MLP neurons of a small language model. Each row is named by its layer, matrix (up: input weights) and neuron, and shows model dimensions 48-175. Each number is 128 + 32 x the weight over its row's rms, rounded and kept within 0 to 255.
After each neuron's rows, "fires in" lists the words (lower case) most often at its 100 highest values on Wikipedia text that the model never trained on.

L2.up1669 [133 164  86  99 159 144 127 107 123 115 139 137 159 106  68 119 156 145 139  94 171 115 179 103 117 149 170 146 161  91 126  87 159 178 141 111 100 128  73 143 134 126 111 144 134 140 129 134  53 110  96 135 165 130 158 132  78 171 189 118 183 141  84 119  74 103 105 157 152 111 166 123  81  97  70 146 197 141  96 138  89 101 127 157 188 177 142 139 118 117 103 151 145 170  98 170 114 251  83 105 153 158 155  94 126  65 133  75 119 127 134 117  94 119 114 107 164  98 104  40 168  85 110 118 130 136  86 154]
fires in: "such", "over", "well", "due", "like", "through"

L2.up910 [151 134 146 118  88 122 189 168  94  90  91 118 170 129 119 130 133 145  97 110 145 214 166 152  86 178  97 135 107  88 189 119 117 118 139 133 131 179 121 140 121 138 153 168 158 139 144 128 144 173 115 148 113 154 154 136  64 119 126 139 121 162   0 115 131 131 115 119 109 125  93 115 160  75 150 151  85 119 108 144 145 104 148  90 136 168  97 133  99 102  90  95 154 175 119 108 126 145  61 163 113 134 153 105  98 149 161  98  96 145 134  85 115 134 135  86  93 154  33 137 116 112 104 134 212 123 174 135]
fires in: "from", "between", "residues"

L2.up371 [156  71 111 136 186 120  79 112  35 158 137 118 146 109  84  79 116 153 133 182 134 150 146 193 138 140 134 148 139 138  95 157 194  96 104 138 123 144 106 161 112 146 104 159 132  74 181 153 124  93 197 129 115 147 110 141 155 128 196  89 118  94 119 123 105 114 143 112 124 116 172 216 160 127 159 152 193  88 139  93 109 102  89 108 130 148 140 118 155 132 178 151 148  98 141 135 119 193 171 161 121 116 171  94 163 137 131 202  95 106  49 157 137 128 122 128 122  95 141 112 119 140 110 172 165 135  97  99]
fires in: "more", "most", "some", "were", "only"

L2.up22 [152 117  59 136 164  93 107 101 112  91 101 105 128 121 135 128  92 153 218 176 138 109 162 123 117 189 125 136 128  67 149 128 141 253 108 117 133 126 103 213 124 138 110 157 179  96 162 129 112  49 162  88  63 140 143 176 163 110 122 134 186 151  68 115  95 114 161 118 118 125 194 174 120 131 150 130 147 141  89 104 101  93 111 143 111 142 174 127 124 102 120 112  93 175 121 101 118 162 130 110 120 107 133 130 146 125 111 104  88 147  75 122 149 147 119 140 177 127 132 117 167 119 108 153 130  56 146 145]
fires in: "was", "is", "were", "remained", "to"

L2.up1633 [167  48 122 101  93 139 179 126 143 148 167 112 137 112  95 190 164 135 138 168 142 106 130 225 147 152 160  68 180 100 118 168 171 118 155 185  93 134 123  95 155 168 179 134 102 161 140 111  79 157 111 134 143  97 138  61 129 141 107 156 117 143 135  91 134 114 100 201  82 169 154 176  72 132 112 135 183  93 115 130 106 115  76 171 167 123  98 126 120 129 141 153 114 182  92 113 172 108 132 129 133 120 139 147 174 136 133 156 128 114 124 148 115  72 100 159  93  66 145 113 118 124  55 122 149 104 110 118]
fires in: "this", "mother", "call", "mallabarman"

L2.up1468 [ 55  93 111 127  78 177 158 106  91 167 156 125 157 116 106 122 114 151  71 154 124 149 117 126 140 160 127 126 135 171 132 124 121 155  81 138 126 148 139  83  75 134 152 126 159 147 104 149 130 118 150 172 125 188 101 109 178 132  30 204 165  87 125 123  93 125 123  94 131 110  95 156 179 163 128 106 111 105 150  88 161 127 113  80 194 130  74 127  95  73  94 132 185 112  91 181 126 102 154 130 132 105 127  94 138 135  90 134  39  72 210 143 131 105 156 179 122 147 108 130 123  53  67  78  95 174 107 133]
fires in: "time", "years", "1985", "involved", "year"

L2.up186 [131 151  57 114 173 144 106 182 101 165  76 132 122 104 111 141 115 115 135 158 170 105 188 141 147 134  90 181 143 108 143 135 169 136  92 111  92 135 136 173 117 127 157 137 147  88 227 110 169 102 135 104 130 172 117 141  85 138 111 133 128 128 141 146  49 107 114 141 145  95  85 100 171 107 113 114 153 146 135 130 109 133 139  85 205 134  96 141  95 119  77 101 139 175  86  93 131 245 162  56 126 116 182 123  95 142 138 111 100 145 179 151  96 119 142 126 155 123  88  99 204  97 133 142 159 171 162 168]
fires in: "such", "or", "including", "like", "based", "than"

L2.up202 [129 165 128 146 155 127 133 170 138  86 132  97 167 117  72  70 128 173 151 105 138 151 130 127  91 114 132 135 155 128 141 134 133 109 182 145 134 106 125  91 156 164 192 142 163 174  96 189  75  94  71 119 110 170 134  52  72 119 146  92 120 127 127 144  88 124 135 163 117 147  99 155  95 194 123 124 222  98 111 101  94 113  59 104 127 149 130 106 128 111 111  80 130 187 127  83 148 135 138 123 130 125 133  75 117  84  91 185  82 160 100 131 127 120 202 156 138 188  71 119 135  94 146 126 101 109  67 137]
fires in: "first", "statistics", "english", "more", "most"

L2.up821 [130 136 112 114 141 155 138  61 145 117 168 120 192 139  98 120 166 185 169 106 151 165 119 126 117 155 114  72 165  36 155 175 176 127 106 159  82 199  92 117  88 150 104  99 136 131 100 155 134 152 183  95 186 120 121 152  93  93  92 156 118 154  70 145 119 111 211 105 119 154 171 181 154  94 159 130 174 113 149 114  92 139 134 105 106 122 139 119 151 122 138 150 135 152  91  83 123 130 135 122 122 112 171 128 139 101 125 155 123 146  94 111 102  54  66 191  40 103  95 136 113 147 103 100 127 149  73 181]
fires in: "they", "company", "also", "father", "station", "city"

L2.up1603 [115 155 107  90 118 123 100 120  98 169  81 135 151 125 140  88 117 149  72 122 171 211 140 147 148 120 137 157 131 113  60 138 118  81 127 154 145 147 134 127 130 150 151 162 153 150 151 105  96 138 137 148 103 129 122 100 133 203  91 112 115 129 124 113 126 108  86 116  80 135  89 162 116 162 102 129  95 148 119 136 164  99 181  88 148 129 132  87 121  99  69 196 179 113 143 143 142 166 147 118 126  90 121 138 146  85  86 162 138  71 119 126 102  79  86 114  77 106 153 141 104 137 137  29  69  94 122 101]
fires in: "american", "japanese", "british", "boston", "hibernian"

L2.up1263 [119 138 102 161  85 143 125 188  61 156 164 101 128 112 132  97 103 107 113 127 129 151 128 215 114 111  20 161 152 177 109 110 153 132 102 120 112 201 140 137 182 118 133 139 141 116 173 151  81 106  72 108 139 112 173 110 115 134 131 121  97 140  86 182  62 107 125 152 164 142  99 134 152 141 158 168  79 109 140  85  79 108 136 111 137  99 105 114 107  73 148 112 117  91  98 147 138 114  61 121  98 143 128 147 144  76 114 118 121 172 158  91 110  93 188  89  67 204 132 157 111  75 156 145 192 143 138 105]
fires in: "from", "such", "as", "including", "whose"

L2.up1619 [117 108  72 114 153 129 146 112 133 112 167 106 195 121 142 103 146 144  91 133 136 108 123  30 149 138 148 173 134 141 218 111 104 149 119 184  69 151 134 153 150 111 147 105 101 143 149 132 203 111 148 119 129 210 157 129 152 126 103 120 116 129 108 134  95  93  78 137 100 167 124 140 134 123  86 120 120 122 178  96 110 140 162 167 140 163 137 132 170 102   7 129 121 130  98  95 106 186 177 134 172  94 110 167 121 167  90  91 104 130 155 209 103  98 101 128  69  95 134 113 149  79 139  75 129 178 182  57]
fires in: "where", "which", "time", "about"